config = dict(
    init='normal',
    init_std_down=0.0,
    weight_decay=0.36,
    train_tokens=831700000,
)
MLP neurons of a small language model. Each row is named by its layer, matrix (gate and up: input weights) and neuron, and shows model dimensions 432-495. Each number is 128 + 32 x the weight over its row's rms, rounded and kept within 0 to 255. A neuron's up and down rows have the sign that makes its largest values positive.
After each neuron's rows, "fires on" lists the tokens most often at its 100 highest values on Wikipedia text that the model never trained on.

L5.gate1679 [114 137  96 119 108 142 120 127 114 133 110 151 137 165 117 118 141 133 170 129 122 111  87  43 168 183  55 111  99  42  91  84 107 140 127 165 140  93 137 103 145  91 187  64 110 100 129 136 120  37  82 113 127 121 113 125 146  86 108 111  88 141 118 130]
L5.up1679 [ 93 144 161 127 156 173  87 102 135 158 154 174 113 122 186 170 131 137 110 141 105 174  97  98 109 125  91 107 154 125 186 131  94 116 125 114 129  91 147  91  70 133 105 110 136  48  88 140 163 110 117  37  79 110  91  92 174 111  88 145 131  50 140  87]
fires on: " \"", "\\", " '", " out", " up", "{\\"

L5.gate486 [ 99  98  99  94  74 110  83 135 187 101 135 130 138  48 193 149 150 101 139 103 122  61  76 157 168 139 120 108 119 117 141 111 112 172 147 138 192 160 158 135 139 157 138 136  75 121 127 124 121 137 159 166  95 172 115 105  68 103 114 171 162  97 149 159]
L5.up486 [144 102 138 114 145 107 104 129 165  94 126 181 136  87 137 152  88 126 100 142 142 140  83 164 119 128  95 150 133 111 129 154  94 151 162 136 109 122 189 170 154 149  49 141 111 153 117 146  79 135 163 157  95  82 164 147 109 185  74  99 110  29 165 165]
fires on: " is", ":", " was", " as", " are", " were"

L5.gate150 [180 130 138  67  94 167  73 114 161 144  98 132 148 116 112 123  85  93 161  85 131  97 170  63 151 141 104  76 160  26 164 154 146  87 139 144 121 132 109  93 150  95 163  74  96 103 157 125 132 155 124  82 102  91 125 135 128 170 135 164  99 137 126  93]
L5.up150 [148  87 136 100  83 164 153  89 132 156 112 135 127 119  88 133 185 106 126  92  98  95 136 120  49 126 153 111 114  88 143 140 176 120 150 120 103 121 163  38  99 154 128 151 144 102 104 157 135 130  64  75 150 107 140 113 100 148 108 120 149 140 113 113]
fires on: " \"", " '", " “", " (\""

L5.gate174 [156 103 108 113 106 146 102  86 101 113 182 109 185 102 149 153 154 117 123 137  87  70 139 125 132  99 103  94 109 164 184 135  63  93 115 169  95 112 143 158 122 140  91 122 102 117 122 123  90 161 179 136 110 151 105 111 120 137 159  86 131 105  86  92]
L5.up174 [137 144  72 157 112 156 100 142 163 148 128 118 123 134 129 192 152 125 156 140 111 172 136 137 142  81 194 127 151 126 130 179 161 170 146 148  81 117 126 168 100 110  72 144 117 120 128 136 180 127 147 155 119 148 133 150 204 153 119  87 164 106 165 106]
fires on: ",", " a", " the", " is"

L5.gate720 [147 104  95 131 181  76 151 137 170 112 168 156 185  97 142 105  76 110  92 141 119 129 113 182  92 123  86 149 153 125 141 127 171 129 124 100  54 108 138 140 154  94 100 139 100 114 159 154  53 108 168  82  91 112 114 127 104 116  75 117  95  95  96  93]
L5.up720 [149 135 122 143 139 143  96 139 121 139 100 116 108  98 130  80 130  81 127 163 129 104 117  74 131 170 147 121 130  99 110 122  87  89 132 198  97 139 102  34 171  99 164 160 114 137 120 106 151 148  86 154 178 119 106  81 127 158 138 152 132 137 110 151]
fires on: " |", ";", "\n"

L5.gate41 [ 44 137 187  88 169 125 141 108 105 121 124  84 151 149 180 112 141 115  96 201 197 173 121 118 114 158  77 119 178 107  70 132  78 119 129  86 131 155  58 124 181  97 149 150 110 120 124 162  88  88  92 181 110  92 123 141 155 142 119  91 176 154 126 132]
L5.up41 [143 126 111 144  61 145  66 120 125 114  66  42 123 100 149 188 126 157 153 141 160 168 122  67 104 161 183 125 132 108 136 152 146  53 120 115 127 105 145 150 184 146 141  83 191 128  95 111 123 119 154 128  77  98 120 180 126  97 104  97  93 120  93 169]
fires on: "ar", " (", ";", "al", ",", ":"

L5.gate1443 [101 113 198  92 197 139  90 147 114 103 129 137  86 145 110  72 132 139 138  44 122 155 144 177 197 125 135 142 145 150 106 102 132 150 133 122 125  74 148 115  58  92 110 112 104 124 134  97 150 125  82  56 145  98 201 116 128 155 143 135 132 161 138 143]
L5.up1443 [128  99 150 120 138  97 106 130 107  81 113 125 166 137 115 178 141 128 151 129 177  38 127 104 114 103 115  53 101 124 133 178  95  97 155 102 151 119 181 125 126  94 182  76 126 129 145  89  88 118 106 135 161 113  82 146 157 156 110 140 107 189 132 111]
fires on: "\n", " that", ",", " whom", "-"

L5.gate56 [164 121  74 148 103 144  63 111 150  89  93 162 125 133 125 155 115 115 171 106 118 127 122 160 167 134 105  94 132 154 156 176  57 154 110 113  90 106 160 151 120 109 168  53 151 121 163 128 140 154 141 174 178 127 129 113 116 178 126 111 102 121 129 146]
L5.up56 [175  97  98 129  74 134  95  73 111 126 102 163 152  57 151  98 105 142 117  99 157 100 143 135 110 134 154  56 128 131 108 116  85 140 105 139 115  52  99 117 143 106 154 124 124 176  95 149 109 147 125  80 125 152 140 123 117 110 129 166 149 106 207  63]
fires on: " of", " and", ",", " British"

L5.gate450 [100  91 144 142 140  43  97 127 152  87 112 189 130 137 101  73 120 117 190  84 133 134 136  98 142 203 111  96 143  97  83 137 173 151  89 119 159 111  99 190 125  86 101 111 142 180 135 154  98 138 125  80 127 102  62 132  89 121 171 135 133 162 119 173]
L5.up450 [ 93 129 147 175 158 154 152 182 108 134 128 104 147 137 103 117  80  88 118 185 189 117 117 202 129  90 143 138 154 134 120 127  86  73 149 114 158 122 150 127 176  53  96 120 145 122 110 147  81  88  96 128 163 162 213 114  73 119 185 136  85 152 181 133]
fires on: " (", " known", ","

L5.gate196 [109 167 118 146 116 184 139 183 115 141  39 140 127 113 141 125  99 124  98 147 191  92 110 166 123 144 162  79 131 114 108  96  79 123 106 146 108 111 126 144 109  63 196 126 144 158 153 115 165 111 107 118 139  80 140  95  90 148 164  92 139 216 153 155]
L5.up196 [137  75 136 141  91 132 149 133 154  94  83 139  88 110 142 116  96 118 140 163 127 109 176  88 100 114 126  98 112 153 169  89 113 106 135 109 114 104  99 117 148  92 202  90 182 140 133 103 128 117 104 153 131 140 164  86 145  86 176 131 136 159  85 136]
fires on: ":", ";", " –", "),", "—", " -"

L5.gate1010 [ 93  80 133 106  77 125 144 144  88  77 132  95 170 145  47 198  48 129 100 121  87 117 123 119 108  78 126 216 205 168 133 149 148 102 102 137 110 137 150 182 116  70 106 111 119 160 202 130  55  86 140 153 143 119 141 138 136  98 106  76  88 144 170 123]
L5.up1010 [ 59 103 140  99 145 112 154 132 143 109 105 127  62 153 107  87 127 116 176 111 191  87 128  84 135 136 157 168 111  93 133 148 190 106 110  93 150 169 135 179 145 112 151 139 106 108 151 103 142 146 109 108 187 130 160 118 136 123 110 105 159 215 109 162]
fires on: ";", " |", " –"

L5.gate865 [176 118 168 124  89 183 125 122 138 111 119 129 177 126 189 163 110 136 141 111  83  98 167 130 133  85 150 145 158  99 165  98 143 167 138 157 169 149 139 143  77 113 156 102 160 135  70 104  97 163 135  98 152 123 146  88 135 114 209 108 112 133  94  76]
L5.up865 [130 110 120 117 121 180  54  89 131 173 169 109 116 130 162 142 165 123  91 127 140 130 154 151  91 122 141 128 124  76 201 116 141  98 125 168 130  71 120 171 133 196  97 119 110 136 137 120 114 200  94 141  88 128 151 162  98 169  99  78 108  84 130 119]
fires on: " (", ",", ")"

L5.gate628 [100  95 171  83 132 122 136 120  94 151 170 143 174 198 132  98 162 125  90 143  88 113 122  80 224 127 153 116 143 185 119 143 123 123 181 132 109 153 168 115  72  97  98 173 140 103 140 104 123 133 126 127  94  88 156 168 125 145 129 123 157 162 153 107]
L5.up628 [118 126 137 205 133  88 138  95 127 176 102 192 135  95 105  65 127  92 115 102 122  27 167  97 121 151 142  88 131 118  64 161 164  76  99 173 160 183  99  79 107 118 171 183 161 117 174 183 152 176  84 136  72 126  96 111 140 139 169 113 161  93 117 151]
fires on: "\n", " /", " dis"

L5.gate113 [116 134 154 156 105 116 149 165 117  94 110 147 180 111 150  85  96 134 123 146  85 124 107 129 139  62 139 118 109 145 130 144 158 110 142 193 115 116  95 142 117 135  41 124  56 147 114 130 101 108 125 131 176 106 103 144 130 105 209 154 149 140 123  72]
L5.up113 [131 148  44  86  82 116 115  85  48 103 109 116 162 133 137 124 166 159 176  95 136 122 148 104 118 159 130  92 116 177 132 114 156 150 120 129 114 106  93 107  62 187 107 145 176 163 121 107 149 101 150 104  84 148 128 181 134 128 110 161 111 142 191 140]
fires on: " |", "\n", "-", ";", "isp"

L5.gate1360 [151 105 180 169  86  93 146 152 112 123 138  91 154 106  99 116  80 139 130 149 169 101 156  91 149 133 123 180 106 206  98 163  88 116 119 133 163 146 139 104 107 100 104 122 106 131  96 177 176 122 101 126 154  88 125  68  93 197  54  90 138  64 112 166]
L5.up1360 [114 160 117 128 172 144  95 116 140  65  90  87  42 159  97 111 115 137 214 120 157 185 143 154 115 112 113 150  88  97 179 132 123 205 145 154 174 116  93 124 143 125 170 140 130  99 156 117 130 126 163  59 126 123 124 141 176 117 113 116 113 119 117  52]
fires on: ",", ")", " in", ";", " on", " |"

L5.gate998 [ 76 153 137 162 116 114 153 135 113 132 102  37 123 112 146 102 170 165 103 153 147 150 168 137 156 104 124 108  93 141 189 143 109 136 120  91 131  85 156 191 123 132 202 137 176 139 112 117 152  87 153 107 118 155 111 145 121 156 169 103 108 102 144 132]
L5.up998 [126 134 161 137 153 124 106 149 120 141 136 129 142 110 137  95 148 103 122 169 133 218 104 169 157  81 150 114 138 120 156 202 102  87 118 168  93  96 114  83 195 155 154 124  93 102 123 117 147 138  95  94 108  85 145  90 184 118  59 113 125 121 121 158]
fires on: " and", ".", " |"

L5.gate567 [109 132 114  89  67 136 104 165  90 117  65  97 195 111 144 140 146  97 159 113  74 106 159 174  99  36 130 135 162 136 114  76  39 142 103 131  81 116 152 221 101 100 102 139 104 118 140 107 136 139 124 108 159 185 163 110 142 173 168 116  94 111 100  92]
L5.up567 [159 114 137  57 151 131 122 124 123 100 144  82 154 161 136 153 127 140 132 140 119 120 115 145 111  81 107 169 182 156 108  93 122 130 148 125 113 120 161 229 133 109  61 114 136 105 194 139 114 161 151 167 124 146 137 152  84 136 105  80  73  96 104 108]
fires on: " |", " −", " income"

L5.gate575 [ 77  70 146 132 164 122 152 199 123  91  84 134 148 121 134  88 115 119 105 150 182 155 115 137 136 113 117 108 125 147 145 105 112 116 125 151 128 104 165  91 164 125 133 134 142 158 117 130 124 122 103 103 158  74 150 120 137 100 149 130  63 133 145 127]
L5.up575 [ 76 117 162  93 107 107 179 122 191 122  84 137 107  81 100  80 149  70  83 196 118 143 150 157  81  76 132 119 165 127 152 103 136 158 103 180 111  74  33 126 116  92 140  85 117 155 122 152 134  94  78  84 128 121 170 118 124 108 213 146  78 118 135 119]
fires on: ".", "\n", ","

L5.gate1231 [147 109 105 141 182 137 113 163 149 142  63 137 118 148  68 130 118 139 118 119 147 107 207 119 155 138 148 110 134 169 117  83 111 112 155 143 225 124 104  96 131 142 119 159 152 112 150 100 138 167 157 156 126 101 143 104 141 119 166 103 156 144 113 134]
L5.up1231 [ 37 155 166  88 137 127  87 115  87 183 113 112 113 156 152 141  89  79 113 143 115 133 150  55 131 125 176  81 112  64 138 145 110 151 147 167  64 178 103 136 120 168 180 131 128 125 155 200 156 175  92 115  92 141 127 147 138 196 101 137 176  95 121 141]
fires on: ",", " and"

L5.gate468 [182  80  70 152  99 100 154 111 176 156 129 176 126 123 153 121 175 120 128 176  96  89 115 158 167 102  93 110 111 158 126 129  69  77 139 226 127  74 146 111 116 135 166 171 141 101  81  68 128 123 179 134 150 193 122  84 158 161 136 133 129  85 119 142]
L5.up468 [144 124 122  93 173 146 149 178 165 173 150 166 122 138 167  82 192 163  61 147 169 129 125 102 153 141 165 110 157 194 102 167  98  94 145 142 117 109 130 134  40 100 121 157  70 139 126  95 109 185  82 137 105 173 210 100 216 112 103 116 115 170 111 162]
fires on: " He", " he", " from", " and", " at", " in"

L5.gate506 [ 75 104 130  92  74 159  83  81 133  71 177 128 159  75 116 109  98 109 187 124 119 132 142 141 118 115 144 154 175  99 194  99 137 155  92 183 104 125 171 134 147 130 136  99 151 127 116 157 182 114  78 169 112 147 103 142 120 138 166 122  93 105 143 112]
L5.up506 [108 130 107 156 135 184 111 123 121 119 169 170 131  97 149 135 112 114 213 176 132 100 155 121 115 130 138 150  98 122 147 140 137 160 116 183 169 138 204 137 119 183 115 131 151  99 137 124 137 163 119 133 134 127 122 123 143 126 129  88  90 104 177 121]
fires on: "–", " was", ",", " were", " –", "it"

L5.gate678 [149  78  86  20 117 130 102 128 116  57 160 122  99  66 131 152 114 129 128  85 116 106 105 111 119 147  71  89 132 107 155 134  72  81 103 107  96 134 170 105 147 137  69  90 138 151 106  77 187 198 119 142 127 158  77 197 153 102 147 104  94 176 164 102]
L5.up678 [170  64 109 105 147  83 107 144 124  76 148 137 158 117 116 161 131 170 151 133 151 133 152 157 123 128 121  89 181  99 171 133 132 103 136 114 124 132 156 130  72 125 111  89 152 152 166 130 124 143 100 166 145 130 151 134 185 127 147 117  92 153 112 149]
fires on: ",", " of"

L5.gate1375 [158  91 130 144 129 167 104 100 108 134 126 119 154 159 114 146 128 149 108 123 184 129 157  94 110 168 149 102 112 116  67 153  72 131 142 140 118 143 124 120 186 141 164 104 140  95 120 140 108 123 131 153 168  86  99  65 133 136  89 101  94 113 130 128]
L5.up1375 [107  88 133 111 117 129 149 133  99 153 113 113 163 124 112 106 173 166 144 136 115 120 131 120 139 148  79 125 107 143 160 138 109  50 145  71 136 131 115  74 133 150 130 148 127 155 109 128 177 137 133  66 151 140 180 147 132 125 109 115 134 105 139  84]
fires on: ",", "ak", " and"

L5.gate1995 [145 143 106 107 130 133 168 101 164 104 122 157 126 111 122 125 166  84 124 155  96 125  87 159 111  73 101 150 108  82 169 120 134 137 114 153 129  36 170 138 113 112 141 129 157 111 187  93 147  98 180 115 127 152 112  99 141 150 141  81  98  89 124 121]
L5.up1995 [192 156 124 138 124 160 128  77 150 156 116 142 146 121 204 158 182 103 153 154 132 106 155 101 102 147 100  74 150 139 125 160 109 121  93  91 111 112  54  84 129 175  82 123  44 150 149 140 144 168  68  97 109 110 113 137 119 199  96 106 115 178 115 147]
fires on: " (", " of", " in", " from", " to", " was"

L5.gate395 [168 142 144 140 151 200 111 191 138 131 116 143 145 111  85 136  93 138 105 186 127  67 150 174 115 142 196 109 125 165 141 115 103  78  98  66 160 119 177 105 138  91 118 170 105 165 147 105 148  90 149 155 178 139 154  96 107 138 167 110  93  82 115 152]
L5.up395 [154 134 141 161 137 159  87 252 118 132 130  75 118  53 120 142  52 108  90  77 176 105 128 127 185 125 174  92 103 206  83 167  87 108 107 116 115 184 139 155 159 123  95  97  98 109 124 118 137 127  96 179 206 158 140 117  85  91  84  97 133 169 160  81]
fires on: ")", "\")", " |", " (", " and", "."

L5.gate160 [133 155 147  70 122 214 117 119  83 137  95 124 216 111 146 180 160  88  85 156 101 111 152  80 143  97 134 120 112 107 145  97 141  97 107  53 200 122 172 123 134 129  81 108 115 137 134 116 114 109 105 126 130 132  92 117 139 144 123 175  64 106 116 152]
L5.up160 [ 92  81 175 176 139 164 176 153  81 118 144  98 143 108 147 131 224 117 119 140 164 147 112  92 132  90  89 137 148 136 203 106 133  47 130 134 130 164 186  86 144 163 126 169 123  56  92 150 164 144 110 127 108 138  94 152 128 113 102 100 154 112 125 121]
fires on: " and", "'s"

L5.gate1468 [120 152 110 148 143 111 117 120 144 124 145 140 180 123  89  91 175 113  92 129 121 139 120 170 136 165  94 125 134 153 192 127 120  67 155 111  91  35 187 152 147  89 160 122 125  52 101 147 126 147 124 117 108 144 159 153 104 117 141 146 190 124 131 111]
L5.up1468 [137  94 135 106 146  80 168  82 157 114 127 148 134 116 150 134  65 146  56 144 117 112 121 117 203 115 154 206 185  72 191 138 120 215 114 135  54 103 154 145  88  47 131  75 174 131 124 106 205 141 187 126 170 128 145 124 108 124  98 146 163 101 113 123]
fires on: " |", " Ro", " were", " Russian", " One"

L5.gate1703 [166  78 137 120  87 145 123  54 107 142 104 137 168 135  97  43 129  94 204 101  86 141 118 140 161 175 162 152 128  76 115 175 157 104 117 122  80 168 183 148  96 103 118 103 136 194 117  90 153 105 144  93 139 136 175 154 102 107 164  89 110 136 100 167]
L5.up1703 [104 158  87 147 143 133 148 132 206 118 154 144  72 107 174 109 182  91 118 146 134  96 138  70 150 154 142  80  91 146 113  77 127 144 115 159 125 149 160 153 125  51 115 134 118  59  90 147  99 150  70 204 121 143  70 138 177 132  66 119 135 100  99 216]
fires on: "–", " –", "18", "-", " ("

L5.gate86 [165  59 119  72 179  79 109 143 136 147 103 137 166 101 117  53 160  68 108 124 101 142 116 162  86 102  98 104 137 152 140 174 117 124 162 141  88 158 117 139 130 117  78 111  40 101 137 175  96 164 131 142  95 103 137 111 170 137 141 163 133  97 167  95]
L5.up86 [ 67 106 171 113 138  95 124 123 109 137 125 144 190 161 138  45 127 115 105 199 138 125 163  98  84 132 167 162  73 148 151 129 111 174 149  74 118 171 104 162 119 133 128 136 147 138 128 192 157 136 181  98 129 162  96 130 121 189 160 178 142 121 105 100]
fires on: "s", ")", "(", "pl"

L5.gate137 [125 121 165 105 132 124 159  80 133  96 132 130  95 118 153 163 129 121  75 144 155 160 151 122 123 153 115 110 165 125 199 126  89  80 111 138 149 125 147 172 221 129  89 132  83 132 157 155 121 162 106 138 164 136 108  64 131  97  68 127 173 108 157 106]
L5.up137 [156 137 149 129 150 156 160 151 161 146  99  98 138 171  19  94  82 153 166 155 120 156 135 115 163  87 163 170 152 107 127  81 107 154 132 106  77 186 146  82  68  88 103 142 141 144 146 147 144 120 159  97 129 113 106 102  97 152 180 121 136  84  68 142]
fires on: ",", " and", " by", " to", " –"

L5.gate353 [147 131 115  67 112 124 119 122 125 137 130 101 131  75 133 176 118  63 140 104 100 162 137 151 115 182 135 128 199 149 177 141 123 107 128 104  98 142 120 129 124 129 155  64 178 109 159  58 100 116 164 119 149 107 127 194 110 127 116  73 104 132 131 128]
L5.up353 [107 138 126  73 176  69 114 167 171 118 121 101 155  79 153 138 131  88  91 174 166 118 155 131 122 130 106 122 145 157 145 167 133 108 119 152  91 139 191 193 101  82 114 127 100 159 175  90 123 120 151 142 159  83 128 133 102 151 100  80  58 156 150 167]
fires on: " (", ";", "au", " Hot"

L5.gate1507 [106 120 153 133 101 117  97 138 149 104 134 102 131  99 158 179 157  65 166 142 114  87 145 172 113 105 119  81 113 121 100 177 128 105 140 138 159 166 121 160 163 128 126 124  67 171 143 163 128 130 127 168  66  95 144  69 129 147  70 107  68  88 116 105]
L5.up1507 [163 125 150  63  51 130  95 149 172 106  91 112  94 149 105 153  76 152 131 135 116  64 115 115  94 105 129 173 159 177 110 135 123 151 137  99 143 166 117 155 170 133 126 138 168  77 150  96  98 108  90 123  99 145 200 154 176 133 111 114 104  89 110 104]
fires on: " |", ")", "),", " the", " is", " a"

L5.gate646 [171  82  91 166 109 136  93  62 124  95 154 107  90 102 113 144 125 128 133 163 106 116 115 149 109 129 108 124 116 142 171 134  29 121 123 117 131 123 147 117 122  95 160  74 117 130 146 113 143 138 133 223 189 140 136  98 165 127  57 125 108 131 105 164]
L5.up646 [105 127 122 118 149  98 106 105 118  89 209 107 105 131 166 162 117 115 108 122 168 120 120 136 154 133 155 106  69  85 163 152 177  79 146 123  84 120 173 164 132 144  87 128 102 125 108  68 131 120 150 133 100 143 136 104 120 127  92 171 131 121 181 101]
fires on: " |", ",", " of"

L5.gate138 [138  79  99 143 174 145 147 135 111 125 149  58 185 106 122 143 122 100 155 125 123 156 124 179 143  46 116 143 159 155 101 104 135  88 107 106 113 146 179 118 134 132 103 107 117 142 152 145 138 134 147 118  96 189 165 163  98 160 201 143 161 145  98 141]
L5.up138 [ 96  99 117 127 203 177 141 132 109 128 114 109 111 153 113 131 140 147 140  87 116 162 120 165 132 119 153 104  85 160 170 128 114 135 101 114 174 139 182 145 127 124 145 100 173 142 138 125 145 143 109 126 129 151 113 130 147 128 174 206 163 135 129 153]
fires on: " |", " hold", " 0", " film"

L5.gate1009 [146 122 111 170 136 138 130  90  80 163 176 106 121 138 173 139 152 134  97 121  98 162  75 193 139 141 132 124  49 115 174 149  97 117  98  98  80 127 133 142 115 114 112 119  78 137 101  91 108 157 141 150 122 191 145  92 136 123 108 133 119  89  90 142]
L5.up1009 [116 108 161 127 143  79 104 113 114 117  72 101 122 128 124 121 167 136 167 129 141 144 125  78 177 116 167 128 125 161 102 147  84 134 132 128 133 116 109 120 142 126  89 187 175 160 105  86 100 169 146 111 130  86 107 155 101  79 119 114 134 158  72 107]
fires on: "\n", " is", ")", " –", " was", ","

L5.gate1898 [ 91 114  91 146 149 153 107 117  98 136 140 176 158 143  91 161 119 120 111 158  81 134 134 129 137  94 118  81 189 105 176 158 103  81 116 104 109 142 219 149 134  83 147  84 102  79 106 128 142 124 111 143 156 165 115 108 120 137 145 155 119 146 116 160]
L5.up1898 [128 163 125 119  83  94 149 134 112  92 148 120 177 118 149 161 101 154 193 131 126 113 111 158 170 126 130  77 132 168 109 173 142 167 155  75 126 135 188 138 190  66 137 105 131 178 176 137 159 126 151 136 210 168 173  60 135  95 147 146 149 179 145 169]
fires on: " in", " of", " family", " the", " South"

L5.gate396 [150  96 117 233  91 106 130 184 116 132 104  87 185  80 100 119 121 124 161 169 161 128 196 142 144 198 166 128 103 128 112 151 124 104 192  94 168 103 187  82 137  90  78 155 156 109  99 139 167 137 130 112 142  88 125 147 103 137 185 158 124 130 138 153]
L5.up396 [118 196  78 136 114  99  94 154  65 179 137 118 130 164 151 127 170 145 121 140  79 128 107 150 135 145 121  69 131 118 105 105 138 142 108  96 168 165  84 113  60 106 112 205 149 141 113 120 154 140 107 106  74 142 109 162 153 124 179  88 134 117 213 161]
fires on: ",", "-", " E", " citizenship", " School", " ("

L5.gate1911 [102 107 112  78  88 129 146 127 186  68 120 141 167 134 117 158 115 104 141 101 137  84 122 205 175 105  88 121 169 109 169 127  58 173 101 157 132 121  89 134 125 151 135 103 116 144 147  70  99 185 117 185 136 146 164  90 113 127 152 195 141  97 133 140]
L5.up1911 [128 122 178  63 164 110 154 166 160 158 134 161 158 171  86 184  96 142 167 116 121 128 100 194 138  91 106 192 147 109 122 172 109 147 126 152 120 149 153 143 142 205  71 141 148 112 112  92  65 129  89 146  68 107 137 115 107 189 132 107 127  34 161 134]
fires on: " is", " was", " in", " being", " are", ","

L5.gate636 [134 152  77 161 122 164 113 115 138 133 149 131 130 158 156 141  94 100 140  87 135 115  61 139 139 135  55 132  92  69  87 104 147 171 107 130 185 141 169  48 103 164 122 144 161 102 132 124 107 125 132 103 142 142 147 124  94  91 119 159 119  96 106  99]
L5.up636 [151 169 179  98 130 115 146 155 145  96 122 103 115 121 154  90 115 110 123 168 107 115 184 161 162 129 170 125 156  96 129 134 150  87 141  76  80 110 167  76  73 196 121 132 125 104 100 108  66  76 140 112 131  78 136  59  57 119 163 145 101 125  73 140]
fires on: " a", " and", "c", "="

L5.gate844 [ 76 131 163 129  82 138 119 110 163  93 121 113 122  97 129 131 178 162 167  62 138 163 143 165 110  79 151 105 147 153 127  77 108 139 103 132 134  59 140 155 123  95 147 131  54 121  72 150 107 124  99  99 191 126 184 110 139 127 140 125  70 174  66 116]
L5.up844 [149 146 137 133  98 130 107 118 176 127 116  97 215 153 142 173 160 131 119 168 150 117 169 119 147 120 204 152  42 139 111  76 124 127 147 130 193 107 157 160 140 122 119  75  96 176 110 143 110 127 127 135 164 141 122 116 146 150 176 111  69 149  97  93]
fires on: " |", ":"

L5.gate2033 [156  76 139  89 141 155 119 151 133  80  49 154 118 136 153  92 190  71 107 151 104  93  92 139 139 121  29 160 138 147 155 130 168 137 105 159 132  65 116 108 128 162 108  90 112  98  72  77 148 103 128  95  94 144  97 129 131 155 205  79  78 145 177 156]
L5.up2033 [171 108 106 149 194 141 197 106 124 146 204  93 189 112 170 116 161 132 112 118 126 156 166 131 130 167 135  93 118 125 180 130  88 134 145 100 171 122 113 160 179 102 143 103 135 122 109 141 174  72 109  96 172  80 133 115 166 127  55 112  64 126 103 131]
fires on: " (", "\n", "N", " B", ","

L5.gate2021 [150 108 139 101 177 138 168 130 168 143 138 185 152 163 124 108 136 104 139  93  88 141 135 119 139 173 116 125 173  82 176 119 132  45 112 135 127 112 108 122 154 108 152 146 101 140  85 101 111 133 102  75 130 131 116 118 161 149 176 145 140 115 118  90]
L5.up2021 [184 108 143  66 139 102 131 184 134 124 160 160 183 194  90 162  89  90  88 194 120 105 114 123  77 136 118 106 162 144  95  82 116 117 150 101 147  97 149  73 109 165  42 191 162 170 120 137 106  88 137  97  87 127 170 131 123 166 163 145 185  91  98 149]
fires on: " |", " (", "/", " 100", ","

L5.gate457 [ 65  76 153 138 203 103 157 143 157 146 132 113  97 132 164 129 197  88  92 133  80 133 126 118 132  74  95 117 159 252 163 122  45 131 115 172 131 117 176 138 209 132 161 125 186  51  88 160 145 126 131 153 149 159 115 112 166 105 100 159 136 168  91 154]
L5.up457 [162 108 141 145  96 152  67 103  76 162 164  90 152 135 136 126 111 173 147 131 109 102 131 146  99  61  77 119  94 107  83  72 143 145 169 107 170 113 106 124  45 155 100  58 143  75  97 114 121  96 109 108  49 135 185 154 137 131 151 118 104 124 159 164]
fires on: " 0", " 1", " 3", " 4"

L5.gate1500 [ 88 104 118  62 113 139 142 107 117 148  72 170  90 124 195 110 113 128  79 120 146  98 158 130 152 143 159  95 163 126  93 167  90 111 166 120 156  85 119 109  83  92 129 137 128 139 143 127 141 141 180 128 149  99 193 168  91  76  90 140 100 134 104 154]
L5.up1500 [117 142  87 128 179 139  71 100 168 179 162 151 142 139 111 165 182 148 116 125 131 126 124 117  74 116 153 154 171 211 168 148 153 102 120 133  99 108 154 155  86  66  63  74 135 144 109  75 100 135 146 161 142 137 110 141 112  94 146  87  75 128 203 185]
fires on: " and", "–", "-", " l"

L5.gate244 [ 94 116 181 156  97  93 116 177  72  89 125 142 113 113 149 122 108  82  92 139 109  84 147 153 187 117 175 163 158 172 194 121  97 133 111 204  78 125 116  78  98 121 109  94 121 132 134 100 139 148  88 165 155 156 158 125 128  92 144  81 128 148 149 135]
L5.up244 [ 59 103  58 170 144 126 126 119 172 110 124 144 130 139 104 120 129 151 182 145 113 147 170 154 139 135 152  88 167 141 168 113  92 165 133 122 143 114 118 116  97 150 156  88 126 141 133  82 162 121  79 131 150  83 124 105 165 126 112  74  92 148 141  42]
fires on: " and", " while", ",", " when", " then", " before"